{"n_layer": 11, "d_model": 256, "n_head": 8, "n_kv_head": 8, "head_dim": 32, "d_mlp": 320, "vocab_size": 2048, "activation": "geglu", "norm": "rmsnorm", "norm_place": "pre", "norm_eps": 1e-05, "positions": "rope", "rope_base": 10000.0, "rope_fraction": 0.75, "qk_norm": false, "attn_scale": 0.177, "bias": "none", "tie_embeddings": true, "parallel_block": false, "extras": ["capped logits"], "init": "normal", "init_std_qkv": 0.0201, "init_std_o": 0.0, "init_std_up": 0.0201, "init_std_down": 0.0, "optimizer": "muon_variant", "lr": 0.0137, "lr_mult_o": 1.5, "beta1": 0.95, "lr_head": 0.0121, "grad_clip": 0.5, "warmup_steps": 200, "schedule": "cos", "final_lr_fraction": 0.0, "batch_tokens": 65536, "seq_len": 256, "doc_mask": false, "train_tokens": 361800000, "steps": 5521, "dataset": "wikipedia_en"}
MLP neurons of a small language model. Each row is named by its layer, matrix (gate and up: input weights; down: output weights) and neuron, and shows model dimensions 64-191. Each number is 200 + 20 x the weight over its row's rms, rounded and kept within 0 to 999. A neuron's up and down rows have the sign that makes its largest values positive.
After each neuron's rows, "fires before" lists the tokens most often just after its 100 highest values on Wikipedia text that the model never trained on.

L2.gate250,206,216,182,204,230,234,177,213,210,236,195,188,192,201,207,223,208,172,203,147,213,188,177,210,195,202,181,199,203,226,199,198,209,227,216,215,195,202,225,168,191,225,215,202,198,189,223,199,185,191,194,188,194,197,199,234,194,206,190,228,216,196,206,180,217,176,201,203,198,207,149,192,188,190,202,189,181,189,190,200,225,191,191,191,194,203,210,211,233,179,224,227,184,221,178,244,168,174,199,166,197,192,160,193,199,206,219,181,179,170,215,214,242,194,183,206,205,211,185,208,198,211,186,236,188,197,165,169
L2.up250,191,158,194,212,193,235,194,178,219,218,191,205,228,210,185,187,194,179,183,171,158,196,196,217,207,196,212,186,196,204,195,219,228,229,188,200,175,228,179,195,192,196,182,192,168,216,208,193,241,190,222,172,192,140,192,191,183,188,184,200,183,194,229,180,195,255,208,216,195,211,223,204,218,228,172,238,194,205,199,217,207,186,187,226,192,230,187,219,236,209,247,191,209,226,218,200,177,189,182,171,219,182,187,223,200,180,200,204,238,205,189,167,226,200,216,204,195,151,215,250,204,188,211,243,169,204,199,182
L2.down250,202,230,222,189,194,181,202,188,170,213,188,209,185,220,196,214,230,193,194,203,208,169,188,183,198,194,163,206,218,176,179,181,214,226,207,219,227,216,223,158,193,203,240,186,188,173,177,199,190,176,178,192,198,203,211,232,220,232,183,205,180,210,175,189,198,187,207,174,195,203,185,166,196,174,173,185,223,192,199,210,226,183,229,186,187,176,233,194,257,201,213,221,185,218,192,200,231,178,208,171,172,188,205,202,190,198,182,221,174,188,220,157,204,216,197,196,194,216,194,201,217,200,174,219,225,187,201,186
fires before: "c", "mmer", "ff", "s", "per", "p"

L6.gate164,210,188,184,174,201,206,181,227,214,194,165,204,229,229,159,164,202,219,152,215,222,187,208,166,196,169,195,222,208,172,177,185,150,211,176,180,187,217,180,205,209,225,189,218,197,195,217,184,227,205,180,203,232,230,177,171,191,218,203,203,168,206,211,182,210,226,213,228,176,163,187,210,202,224,166,175,199,228,198,225,209,188,203,231,209,213,253,233,218,201,213,203,206,199,192,175,182,167,184,233,203,170,191,223,235,176,176,190,186,199,156,204,209,184,205,226,198,178,183,225,218,197,231,207,184,233,221,229
L6.up164,194,194,186,234,229,187,165,165,199,201,194,188,237,188,186,234,213,223,213,207,172,180,181,202,185,199,185,216,215,213,210,198,235,216,207,176,221,192,211,221,215,166,209,194,172,199,226,196,186,198,230,226,235,186,165,176,203,200,174,176,206,171,230,187,195,161,200,233,176,166,187,207,237,203,173,181,215,201,192,173,181,178,162,202,178,199,209,213,209,207,226,202,246,209,173,178,193,199,192,202,184,231,238,210,232,231,173,166,186,219,230,190,198,197,211,218,184,190,185,199,248,216,218,217,216,216,188,217
L6.down164,213,212,175,229,205,185,224,225,227,203,198,185,220,188,192,209,209,209,220,194,189,164,207,185,191,226,149,208,193,172,192,175,198,185,194,178,195,213,185,227,167,197,210,165,198,211,207,224,196,207,197,194,204,192,191,235,151,172,214,192,179,212,194,184,201,162,219,198,193,185,191,196,229,179,187,233,206,137,219,170,186,181,204,198,170,202,204,206,205,200,219,168,214,188,251,165,208,206,194,213,238,195,249,207,182,196,170,212,184,185,178,198,218,191,200,170,194,194,198,235,188,206,201,220,191,239,154,193
fires before: "-", "|", "le", "s", "n"

L6.gate308,210,224,193,211,160,178,237,205,174,213,170,214,191,149,186,185,175,224,226,169,187,193,192,199,184,209,237,142,216,204,188,211,176,212,218,185,200,170,203,195,189,198,215,222,214,177,222,180,175,208,189,190,250,234,186,182,194,199,219,156,177,223,201,243,199,169,194,253,193,206,224,218,185,212,169,197,222,221,242,194,179,186,226,186,189,196,214,217,225,166,165,182,173,182,201,191,218,155,205,223,173,195,180,207,195,180,190,199,188,191,179,166,190,229,220,199,207,185,195,209,216,211,203,185,192,197,182,225
L6.up308,172,187,193,189,191,214,163,216,197,187,171,206,193,191,196,205,171,211,157,219,183,238,188,217,185,190,236,177,195,204,190,210,220,239,213,197,210,176,151,207,171,203,180,184,170,198,183,152,228,178,201,227,190,212,203,211,150,204,216,167,198,222,187,192,201,198,210,220,192,216,207,218,213,234,235,249,191,183,214,203,189,203,188,181,169,208,197,217,175,210,201,201,197,191,186,176,164,183,199,218,195,185,238,225,163,203,208,206,175,191,185,207,200,218,216,218,219,221,220,212,221,255,216,182,212,202,189,200
L6.down308,197,183,193,203,154,207,229,176,194,218,199,167,225,184,170,203,198,223,275,179,216,192,243,214,208,224,153,187,222,206,207,174,194,213,191,214,201,190,220,224,193,183,214,208,212,185,208,209,164,218,203,191,208,237,199,194,175,215,211,188,193,183,179,179,204,224,195,241,203,208,192,192,179,182,158,206,188,210,217,220,220,216,208,212,190,214,179,203,189,176,198,184,213,209,226,223,196,179,230,175,222,239,171,194,209,214,172,192,218,207,198,213,216,203,205,165,183,192,193,200,180,183,228,202,220,186,209,193
fires before: " |", "g", "L", "ed", "n", "ly"

L6.gate298,209,223,187,215,222,216,185,233,155,183,202,204,156,208,217,226,212,174,225,168,209,173,179,224,212,194,189,201,216,185,217,217,196,173,217,203,166,181,191,199,158,184,228,195,189,221,156,213,194,196,222,175,221,214,197,220,215,200,194,223,198,227,227,228,231,195,207,199,178,213,191,196,210,179,202,204,233,177,194,221,183,180,221,216,217,218,183,185,216,178,190,199,177,232,232,200,201,183,196,206,200,172,152,222,219,191,196,208,214,205,229,189,228,201,198,257,180,187,197,186,207,151,169,182,172,178,219,172
L6.up298,184,222,197,190,193,230,179,234,215,171,228,184,217,179,224,220,185,173,213,208,204,207,183,192,194,193,209,205,186,179,200,157,214,150,194,221,208,163,208,159,187,204,189,201,194,209,163,186,204,198,206,182,175,223,241,211,199,194,246,210,172,177,182,176,225,209,214,175,178,184,194,181,196,218,172,238,203,213,162,187,182,191,184,221,234,182,206,197,220,180,189,219,154,207,186,207,198,138,215,233,212,167,180,200,211,195,174,190,203,212,218,175,243,195,176,232,197,191,217,208,202,180,212,197,175,192,205,185
L6.down298,222,211,197,162,177,190,208,201,171,208,189,185,186,272,203,229,219,199,224,173,214,179,175,181,186,179,187,167,225,184,195,213,184,186,226,202,202,225,225,184,189,166,186,184,194,194,193,161,166,190,198,190,182,171,245,201,174,217,190,193,169,233,195,220,221,181,229,200,201,198,210,180,194,198,158,201,193,211,164,178,188,218,168,209,180,203,221,185,198,215,186,195,190,197,181,216,179,204,198,203,184,166,185,204,176,207,190,213,198,190,225,213,219,189,180,195,213,177,220,172,201,237,227,213,224,193,179,201
fires before: "p", "per", "press", "ch", "amp"

L6.gate210,204,255,215,217,192,240,243,198,239,213,195,191,212,224,189,188,199,241,243,184,176,198,173,192,200,201,215,204,181,209,211,205,209,175,201,223,197,215,214,236,160,196,197,214,199,227,231,213,197,184,209,194,202,218,229,204,202,179,191,187,184,172,194,201,220,228,226,203,216,179,168,206,212,206,178,259,165,169,183,209,207,185,200,190,248,208,206,249,192,194,193,189,174,204,205,220,165,209,201,209,208,165,185,183,188,181,198,200,215,202,208,202,177,215,173,245,182,169,233,209,221,189,206,201,203,195,217,231
L6.up210,201,212,196,201,193,216,222,198,209,182,203,199,205,202,170,194,232,196,219,219,170,207,205,195,193,172,206,216,196,195,226,193,197,171,190,193,251,186,190,191,206,189,210,178,235,195,215,184,205,204,202,226,211,209,229,213,201,214,190,152,194,196,202,194,185,197,179,198,200,207,160,166,185,199,199,223,189,185,191,199,197,181,178,198,163,134,190,231,227,205,177,178,158,194,206,206,227,201,187,177,192,212,175,185,206,201,180,198,167,175,226,167,197,208,203,220,228,212,217,191,188,213,220,227,200,172,188,196
L6.down210,195,198,224,224,180,192,224,202,176,198,191,194,193,185,235,195,190,191,240,212,217,184,212,149,186,232,211,213,171,205,201,179,195,170,198,176,239,217,184,223,218,202,188,226,197,227,218,206,178,195,230,196,225,159,198,186,210,192,205,200,187,202,182,196,203,204,207,205,184,196,168,221,223,196,151,224,184,198,221,197,171,201,231,179,178,181,168,179,159,186,194,189,200,200,180,221,190,172,180,200,202,204,171,202,185,217,190,188,213,206,198,184,209,225,245,220,197,170,204,202,229,184,191,225,219,189,230,242
fires before: " |", "ed", "G", ":", " by"

L4.gate55,194,181,207,182,187,159,214,207,246,216,186,225,185,218,203,199,212,193,223,214,173,223,226,188,223,202,204,218,214,190,193,206,174,197,176,209,202,223,197,221,191,191,222,206,209,212,261,187,186,212,225,204,204,220,211,139,211,233,224,207,212,212,198,187,173,217,191,174,220,232,176,230,186,190,173,188,194,251,219,170,227,203,203,169,161,218,188,208,187,196,229,223,167,215,189,178,190,214,207,222,217,203,161,190,173,226,193,213,214,200,174,184,223,191,200,204,198,213,184,187,186,179,161,186,187,216,200,185
L4.up55,203,226,165,189,183,198,177,217,206,205,201,199,198,196,189,191,226,210,240,198,163,215,194,158,234,218,228,218,207,210,192,178,177,180,200,202,165,173,227,213,170,223,200,180,215,253,207,186,171,200,223,191,221,214,225,181,224,224,204,194,226,193,204,194,182,199,184,201,209,195,147,203,195,187,170,210,235,197,228,205,188,198,215,195,183,218,219,223,214,166,187,206,206,204,187,192,217,208,219,222,192,205,174,206,197,191,200,158,209,145,195,173,194,176,157,227,190,192,195,207,200,200,175,232,207,224,230,168
L4.down55,252,179,213,220,174,204,221,213,202,159,201,231,213,199,176,197,207,202,177,186,227,171,204,176,183,207,178,198,192,196,184,169,177,223,155,222,204,202,221,190,199,179,196,186,190,158,193,209,205,184,222,198,219,213,198,207,167,221,191,183,220,192,192,201,199,194,223,203,190,191,188,227,187,244,173,160,191,199,224,234,195,211,202,229,205,191,222,219,214,230,207,174,228,193,224,198,198,191,186,193,218,180,208,187,208,205,197,200,190,148,204,218,217,197,208,173,202,176,212,163,183,193,203,184,184,194,202,202
fires before: "d", "ity", " be", "der", "s", "."

L4.gate305,223,216,197,231,192,197,190,211,220,202,204,225,209,201,227,204,203,163,200,229,207,163,184,201,197,207,196,233,185,218,204,206,174,231,244,170,210,214,192,179,183,220,172,225,167,243,183,151,206,205,181,210,218,192,193,203,227,205,187,192,203,218,191,225,202,186,198,180,164,186,195,192,205,213,233,174,211,232,183,194,222,230,207,191,183,194,176,217,158,219,201,163,211,183,185,175,202,190,173,217,172,204,238,213,187,188,178,186,219,216,210,182,197,224,209,186,236,217,185,174,215,198,192,195,253,185,216,191
L4.up305,179,181,195,206,191,181,213,188,191,220,176,236,198,201,190,199,218,173,202,204,208,212,215,231,206,223,219,227,228,202,191,187,178,211,186,200,204,178,229,194,185,204,252,213,175,214,186,220,187,229,166,180,214,211,216,205,231,197,212,200,218,221,228,224,205,156,189,208,201,195,214,207,197,204,196,203,180,203,191,192,233,246,213,244,206,187,226,210,181,200,213,213,221,198,189,199,213,187,203,191,234,195,206,195,193,190,205,231,213,170,205,203,198,191,181,202,212,215,189,187,189,211,181,245,195,177,188,200
L4.down305,248,214,193,211,194,184,193,178,195,226,211,163,209,204,218,203,221,198,183,212,217,178,186,168,226,183,191,199,199,184,204,180,195,191,185,208,242,196,220,220,236,184,242,190,171,209,188,226,211,236,232,246,216,235,227,198,176,208,217,201,217,207,195,189,196,217,208,210,221,216,140,211,180,186,244,172,208,170,200,205,167,192,231,189,216,208,179,193,211,204,227,220,195,204,211,201,159,234,216,215,222,202,190,177,243,207,200,229,194,178,182,190,231,183,189,201,230,178,196,202,207,223,225,195,184,207,177,202
fires before: "t", "or", "es", "tri", "red", "et"

L3.gate230,198,202,208,199,167,216,225,189,240,176,179,212,183,207,221,219,217,205,197,176,214,187,232,250,198,214,182,199,188,226,200,219,202,203,205,203,191,201,199,217,197,164,194,207,202,235,184,137,210,222,190,198,183,185,168,226,215,194,201,230,200,225,217,188,220,209,224,226,229,232,181,225,178,193,214,220,202,225,185,242,193,178,212,199,172,209,173,201,212,163,194,183,190,204,201,205,171,191,202,209,203,188,220,185,217,175,223,160,187,217,203,187,217,213,162,184,224,181,177,208,189,191,199,231,178,235,217,217
L3.up230,199,195,235,197,190,181,184,195,227,161,191,241,179,244,172,213,194,195,199,184,212,194,205,219,197,204,210,219,209,199,193,191,178,188,202,173,225,194,198,194,227,187,201,209,199,214,201,210,175,183,200,167,176,208,178,229,174,179,199,240,220,217,177,143,204,189,204,208,208,199,170,234,225,204,186,197,239,216,167,200,212,194,188,236,183,191,210,191,195,237,215,183,196,218,215,217,198,181,215,211,221,218,162,204,180,228,185,195,220,198,211,244,182,196,181,211,206,212,191,196,190,195,222,216,163,237,212,198
L3.down230,197,195,200,189,226,213,158,206,224,214,159,201,191,231,205,208,188,226,216,153,203,230,199,211,196,197,206,247,177,230,185,186,193,202,199,201,233,181,207,215,199,189,199,226,203,194,227,215,186,161,178,214,181,181,202,213,210,202,178,191,200,166,182,203,207,226,187,215,179,178,199,201,165,209,193,188,219,212,197,227,229,209,236,196,177,214,199,179,204,222,220,232,181,190,203,219,201,177,195,202,191,198,189,230,184,183,202,227,189,230,203,231,204,192,216,194,178,199,181,179,202,214,166,228,211,208,200,228
fires before: " |", "or", "que", "tor", "3"

L4.gate149,195,241,214,200,207,181,227,164,170,232,201,170,201,230,207,204,179,210,190,172,183,195,219,211,182,171,209,229,166,191,252,201,206,188,205,177,197,206,167,232,204,217,222,195,235,168,191,216,220,195,220,171,192,219,196,161,205,188,204,187,225,191,203,239,219,195,205,204,189,183,192,220,219,177,202,228,193,209,199,175,213,199,203,200,242,199,171,202,194,177,218,204,211,247,186,179,221,190,216,191,203,205,213,186,245,207,179,227,200,179,236,208,213,154,198,178,202,229,195,186,205,222,182,217,203,208,208,235
L4.up149,187,209,198,224,182,184,230,199,222,183,184,206,213,211,191,215,211,222,200,174,183,200,233,192,193,230,208,174,196,195,216,196,204,219,199,221,193,215,226,176,236,234,221,241,227,202,218,211,204,251,198,191,202,220,178,218,196,190,170,209,201,184,207,229,178,213,246,204,184,178,211,212,219,186,211,177,186,211,243,218,184,209,181,183,237,206,169,192,222,198,204,223,193,236,184,211,188,237,238,176,196,210,199,210,211,204,248,193,201,224,208,171,160,187,153,198,203,234,185,190,208,190,209,246,264,185,190,208
L4.down149,217,194,188,188,197,181,200,211,205,208,205,211,179,178,218,195,205,201,202,203,198,204,192,189,219,211,195,205,221,196,187,222,212,214,218,189,248,177,235,207,187,239,213,221,166,156,200,217,198,208,218,157,188,210,205,220,212,204,212,197,207,175,205,189,221,205,211,214,205,198,232,200,192,238,230,224,205,182,208,207,209,189,216,169,190,203,192,200,205,200,222,216,179,188,186,197,195,224,196,238,207,194,227,192,187,229,215,196,203,140,215,193,166,194,221,230,187,187,186,198,199,197,229,205,192,219,205,182
fires before: "s", "le", "b", "k", "at", "ll"

L6.gate219,224,195,199,170,191,187,204,184,211,205,139,204,175,233,228,182,221,185,235,193,194,221,211,206,194,240,187,176,185,220,168,179,171,190,179,188,154,209,202,225,201,203,200,199,162,192,189,194,199,193,201,199,197,179,211,221,147,200,230,170,187,204,175,205,189,198,220,221,180,220,225,225,185,190,219,207,192,193,205,210,185,211,175,200,216,201,229,181,177,227,158,210,173,209,200,211,217,227,205,183,192,190,171,218,186,208,214,214,169,212,200,146,207,202,165,189,230,203,175,225,223,192,204,233,191,209,231,234
L6.up219,206,206,228,163,218,199,247,216,214,180,173,192,226,213,206,233,202,235,229,194,185,185,207,200,174,226,214,167,198,198,206,205,233,199,245,197,177,179,178,190,197,203,176,200,189,209,174,186,194,206,219,220,215,197,239,223,175,224,221,187,158,219,217,207,167,188,179,214,216,198,212,204,206,228,201,228,192,183,165,201,191,201,168,241,203,175,190,192,207,204,161,208,215,174,222,159,207,187,213,206,195,222,170,204,193,191,202,229,152,207,199,212,219,167,189,196,199,203,209,232,244,227,206,198,190,204,223,191
L6.down219,204,181,213,201,193,208,217,173,232,210,179,190,194,192,221,170,200,234,200,196,224,217,205,216,176,175,208,196,151,227,195,188,220,247,212,212,174,221,184,193,186,216,230,194,203,215,209,234,155,185,152,209,194,215,193,239,166,206,195,182,215,167,178,209,209,200,175,194,190,230,201,195,185,188,229,231,211,222,197,170,188,189,177,196,167,193,184,213,171,151,172,218,184,186,224,224,183,202,205,167,224,224,212,200,219,213,201,177,228,219,194,170,236,215,170,191,200,190,202,222,213,222,197,219,232,207,209,176
fires before: ":", " |", "s"

L4.gate239,233,225,211,181,232,184,210,161,179,215,219,188,187,200,219,175,236,175,227,194,166,199,168,197,209,180,219,207,172,180,158,159,190,207,213,198,170,201,174,191,222,201,189,230,223,218,217,225,214,215,191,192,187,209,227,204,212,170,176,213,206,188,170,223,233,215,203,198,184,207,189,193,209,192,205,175,219,205,196,252,208,185,187,208,205,177,207,210,150,175,223,206,218,213,217,212,222,224,204,169,169,216,158,187,218,184,178,203,192,234,204,194,214,204,170,199,217,217,196,169,199,169,213,151,212,192,230,190
L4.up239,189,190,192,223,203,186,193,202,163,188,188,220,216,204,192,200,197,188,194,194,198,181,200,198,190,185,210,223,171,231,229,225,166,208,173,207,213,220,208,229,198,228,221,215,182,207,219,187,189,227,189,186,183,154,212,178,161,233,200,194,199,186,160,214,203,148,220,184,215,210,192,214,207,213,218,204,187,217,209,176,204,212,189,215,216,193,215,189,201,201,188,193,191,163,193,207,259,192,195,213,162,180,157,226,205,228,193,214,197,224,214,157,169,179,196,232,211,210,228,213,193,211,239,205,193,200,216,174
L4.down239,213,183,224,186,208,196,196,233,213,168,232,199,203,208,191,193,228,217,213,204,186,229,217,222,210,212,204,199,190,173,198,214,164,183,218,208,202,212,224,191,218,220,226,220,196,191,222,215,254,164,187,200,181,210,194,213,221,166,184,235,180,223,218,225,216,200,198,202,237,234,170,219,242,188,201,211,197,217,198,217,205,222,129,214,235,205,226,203,209,163,230,233,190,186,208,167,242,219,183,179,208,198,224,189,187,188,182,206,181,202,211,202,213,212,161,186,189,194,163,174,191,167,219,211,187,187,178,248
fires before: "s", "li", "st", "le", "int"

L4.gate182,186,190,197,196,188,231,206,229,201,187,216,188,199,198,199,183,207,214,204,181,229,199,223,223,201,192,171,187,201,203,222,217,211,204,219,175,208,165,197,235,233,190,235,228,234,217,261,209,193,195,178,227,191,191,164,235,212,190,183,185,181,198,208,198,189,211,195,189,180,225,183,184,193,181,205,214,213,253,211,202,181,203,168,205,191,213,204,200,250,221,209,189,154,200,187,174,197,213,184,201,241,201,179,264,207,183,188,198,183,219,194,215,171,204,165,190,237,223,176,196,218,172,185,219,175,233,192,226
L4.up182,177,202,187,197,166,223,220,164,192,230,144,190,186,181,161,225,218,209,183,193,162,214,223,186,190,200,192,201,229,236,189,207,221,216,191,169,211,189,187,233,214,201,197,201,209,175,172,178,193,187,174,162,183,232,182,224,210,177,218,214,223,177,210,219,226,203,195,225,168,195,208,170,213,181,195,223,212,167,192,207,199,211,157,191,197,176,193,217,173,161,200,191,187,211,219,214,200,194,223,208,184,226,184,215,188,219,189,194,190,205,221,194,218,155,180,172,168,220,202,196,203,211,220,189,156,168,215,257
L4.down182,212,224,185,195,212,194,225,178,190,194,172,195,238,219,173,217,175,205,189,176,217,204,201,157,180,178,182,205,221,220,167,210,199,219,200,193,195,175,192,211,195,210,174,194,231,213,228,206,224,212,226,205,215,151,189,180,176,213,188,197,181,206,205,195,212,239,230,205,185,212,203,198,144,214,197,197,196,199,228,210,203,244,200,232,204,196,165,204,210,193,185,208,197,218,232,207,215,209,243,176,224,218,167,183,175,242,185,206,195,207,190,196,228,221,231,204,211,188,162,193,248,227,209,191,215,203,234,214
fires before: "-", " |", "|", "s", " ", "|---|---|"

L2.gate11,189,212,204,212,213,223,237,163,205,215,205,214,196,183,200,188,189,213,177,204,204,224,193,203,197,210,197,214,219,253,215,220,209,239,236,205,210,196,207,193,213,197,221,215,188,193,220,181,206,207,209,213,192,170,180,193,224,208,167,167,176,190,264,195,192,172,211,217,189,167,206,198,230,162,193,192,215,217,207,178,215,228,177,205,197,211,197,175,222,202,213,182,201,223,200,209,199,207,237,216,224,204,210,224,241,184,195,204,185,210,206,208,204,205,209,193,208,217,208,171,193,194,183,203,227,216,229,158
L2.up11,220,179,185,176,193,201,237,190,178,197,197,211,192,241,181,191,211,233,226,187,200,237,188,236,162,237,220,176,232,214,185,223,192,240,202,153,172,206,189,192,167,202,180,195,212,215,192,194,240,145,212,190,214,172,198,186,181,188,178,208,171,225,174,210,221,201,226,206,174,181,231,196,181,183,214,205,185,235,218,224,179,226,179,197,222,228,160,172,229,180,192,212,218,216,226,196,206,183,194,181,187,183,228,208,161,175,177,198,188,180,174,209,203,216,195,197,198,225,202,189,254,208,210,211,236,212,211,203
L2.down11,209,220,186,190,244,214,190,200,201,184,205,215,215,187,237,194,225,193,223,197,191,208,220,189,152,232,177,194,194,227,228,206,183,223,176,206,239,205,214,189,206,200,196,195,191,152,177,170,214,205,188,185,197,194,193,211,186,196,216,175,233,205,230,200,176,207,229,216,211,205,210,180,192,206,204,160,201,196,233,202,193,206,237,197,176,177,244,228,183,174,242,179,233,192,234,192,162,221,213,188,196,231,192,201,184,246,219,214,150,174,200,202,218,198,216,220,199,177,233,192,180,216,197,205,202,214,173,152
fires before: "ck", "o", "ad", "ute", "ll", "om"

L2.gate103,175,169,198,198,201,201,182,210,209,224,184,214,149,227,219,202,206,177,216,171,211,196,191,172,207,222,209,215,210,188,225,181,206,217,191,186,183,195,193,193,204,177,164,218,203,205,225,205,186,161,194,198,192,241,227,170,229,221,218,200,223,212,195,180,188,213,211,176,163,195,199,192,218,214,176,186,196,193,203,214,223,188,191,225,216,229,216,188,182,195,210,205,176,202,174,178,229,225,215,195,227,182,184,212,200,211,210,197,200,225,207,243,225,177,229,182,179,205,226,170,202,205,188,183,178,207,238,179
L2.up103,180,211,192,207,198,199,202,196,187,229,190,184,219,207,227,206,189,205,200,192,215,221,216,171,224,204,234,208,184,196,239,183,188,242,211,249,172,206,211,213,148,192,191,194,209,184,200,247,186,159,169,183,185,204,224,208,161,193,211,173,213,167,175,204,211,188,184,182,193,197,187,172,234,195,210,196,203,198,219,133,196,182,169,239,211,196,206,172,198,223,215,227,179,211,193,190,222,190,159,213,199,194,193,250,191,192,169,201,199,175,211,224,196,204,202,207,174,215,167,190,200,197,220,164,199,220,198,190
L2.down103,198,246,201,180,241,204,210,195,222,138,180,220,204,196,220,182,225,214,225,198,209,203,196,200,209,209,185,213,184,211,187,178,198,201,207,217,205,200,213,171,227,216,195,212,227,210,205,186,187,212,192,217,215,205,197,190,223,180,193,214,238,200,185,236,215,216,198,175,199,211,199,166,174,184,179,214,204,207,194,184,186,215,188,206,200,170,199,191,204,180,180,191,197,193,180,181,161,212,221,213,217,212,159,187,234,177,146,234,173,223,146,209,186,188,209,202,228,215,216,187,164,195,198,177,169,212,176,242
fires before: "s", "to", "t", "d", "val", "th"

L3.gate153,181,180,203,173,240,183,172,220,204,217,190,207,195,178,195,234,200,199,199,246,204,179,216,191,183,238,194,183,184,186,209,225,189,159,184,185,239,223,220,220,198,188,239,193,206,214,188,200,229,210,181,179,191,225,200,231,182,193,217,251,212,215,195,227,224,205,192,176,215,216,219,161,231,230,169,161,197,197,210,198,178,191,183,177,227,193,209,205,194,172,165,143,181,180,190,182,195,209,201,201,236,225,223,211,209,224,213,221,191,216,201,201,193,242,185,225,227,185,208,216,214,211,178,206,184,182,238,190
L3.up153,186,237,167,188,179,163,216,195,204,197,209,198,240,186,193,220,167,220,193,182,195,231,194,226,187,203,232,197,203,195,215,214,187,197,217,248,227,219,188,227,224,164,174,173,176,226,205,202,215,162,214,200,171,222,189,191,213,185,184,209,222,234,156,209,218,180,198,201,242,204,155,183,212,217,217,170,194,196,147,167,182,209,223,211,196,204,190,181,199,188,219,225,173,191,212,172,217,179,181,184,167,207,207,240,227,224,179,225,255,226,202,232,197,179,222,204,196,228,202,187,183,200,195,197,209,226,205,210
L3.down153,203,181,175,237,199,195,183,197,208,209,228,208,197,216,205,193,240,172,178,190,192,218,173,195,202,184,197,165,190,228,207,206,183,221,163,224,192,202,217,226,169,189,195,194,222,191,206,200,215,210,219,154,198,178,195,206,205,202,192,200,216,146,215,166,169,201,182,189,189,223,241,189,228,169,181,217,192,177,204,220,186,189,180,216,192,228,238,209,191,218,177,225,219,175,193,197,196,182,197,199,193,221,166,173,212,168,212,183,161,208,188,210,198,210,176,210,180,195,202,166,168,212,222,213,183,204,195,163
fires before: "le", "mp", "'", "ach", "ch", "is"

L6.gate31,225,198,191,174,208,184,184,219,176,219,213,200,200,189,211,211,183,182,193,213,204,242,192,193,184,162,193,178,193,229,188,182,180,206,186,221,212,217,204,160,200,200,181,197,195,250,164,203,215,198,224,187,199,221,190,165,218,245,221,195,193,211,197,208,228,197,153,190,166,232,228,181,179,208,182,162,223,209,237,169,190,194,203,230,205,211,205,240,161,213,180,198,182,203,242,210,208,187,194,180,198,203,205,212,220,231,175,189,210,195,200,189,200,209,201,203,223,210,194,192,219,211,203,172,196,208,224,208
L6.up31,195,214,179,195,203,207,175,210,237,172,191,213,192,208,235,167,203,204,171,209,220,219,186,180,221,193,203,221,178,172,204,181,240,202,207,197,196,198,174,201,229,207,189,183,174,217,201,195,176,206,172,223,185,164,175,187,206,151,216,180,190,177,212,169,194,183,197,202,225,189,194,203,191,211,215,197,206,219,198,196,212,188,193,178,220,158,202,187,189,196,172,212,239,180,195,174,194,211,181,194,173,204,206,183,166,204,205,211,183,169,156,231,211,202,213,198,231,209,225,169,197,182,214,232,210,219,171,187
L6.down31,194,201,219,201,186,192,187,196,190,204,230,210,155,213,157,225,196,185,235,195,188,216,204,209,198,211,199,217,187,209,229,205,198,202,198,211,209,231,201,204,215,185,209,232,182,215,199,178,214,220,211,207,168,240,222,220,162,182,209,186,183,205,197,197,187,196,223,201,224,179,194,204,217,164,180,210,187,144,216,231,191,197,199,209,189,185,202,182,215,231,214,212,220,208,195,192,206,202,177,186,201,227,182,179,221,196,248,206,167,234,209,198,232,194,166,194,175,202,186,190,212,219,194,162,198,175,187,159
fires before: "\n", " He", " She", "ci", " is", " In"

L4.gate233,170,224,200,183,201,213,191,228,207,255,182,202,201,236,173,233,178,206,209,209,176,211,182,212,210,260,219,183,186,214,201,181,186,227,208,215,204,199,221,232,187,221,195,206,180,219,223,198,206,197,191,178,178,212,214,164,147,246,202,194,212,194,200,221,196,215,187,202,180,208,190,192,224,195,200,216,200,197,239,197,215,191,177,227,191,188,184,179,196,200,213,216,216,201,185,231,206,197,188,256,219,196,228,178,190,190,213,216,230,214,212,220,206,195,214,194,197,208,191,200,187,213,209,197,211,207,201,193
L4.up233,223,173,172,227,195,186,221,202,165,215,195,222,195,226,168,177,161,194,203,192,208,155,193,210,211,237,214,185,196,226,222,171,211,218,210,201,198,167,186,198,210,208,185,195,177,185,200,224,186,194,177,190,172,216,226,204,194,190,192,163,200,231,175,209,168,204,218,197,213,224,207,194,226,206,168,199,200,197,167,206,218,222,197,242,215,193,227,184,188,200,224,210,210,216,235,171,161,202,185,196,199,226,257,186,176,209,200,204,187,222,207,177,211,163,237,212,182,206,225,234,209,208,167,193,168,207,205,196
L4.down233,233,198,222,225,210,177,232,213,162,198,200,206,234,190,201,203,226,212,235,198,212,177,186,222,188,201,220,183,189,158,204,184,202,186,181,202,210,205,193,209,213,211,200,215,187,213,183,215,229,192,158,192,181,216,179,223,216,208,216,184,215,201,208,199,187,196,207,225,173,219,165,173,179,202,212,186,217,199,198,191,174,171,185,207,207,190,194,244,168,175,179,227,212,173,186,202,191,187,212,189,207,209,188,203,196,199,176,253,196,157,185,233,217,193,166,182,176,168,211,197,203,231,199,198,188,216,185,196
fires before: "d", "ist", "or", "ity", "er", "t"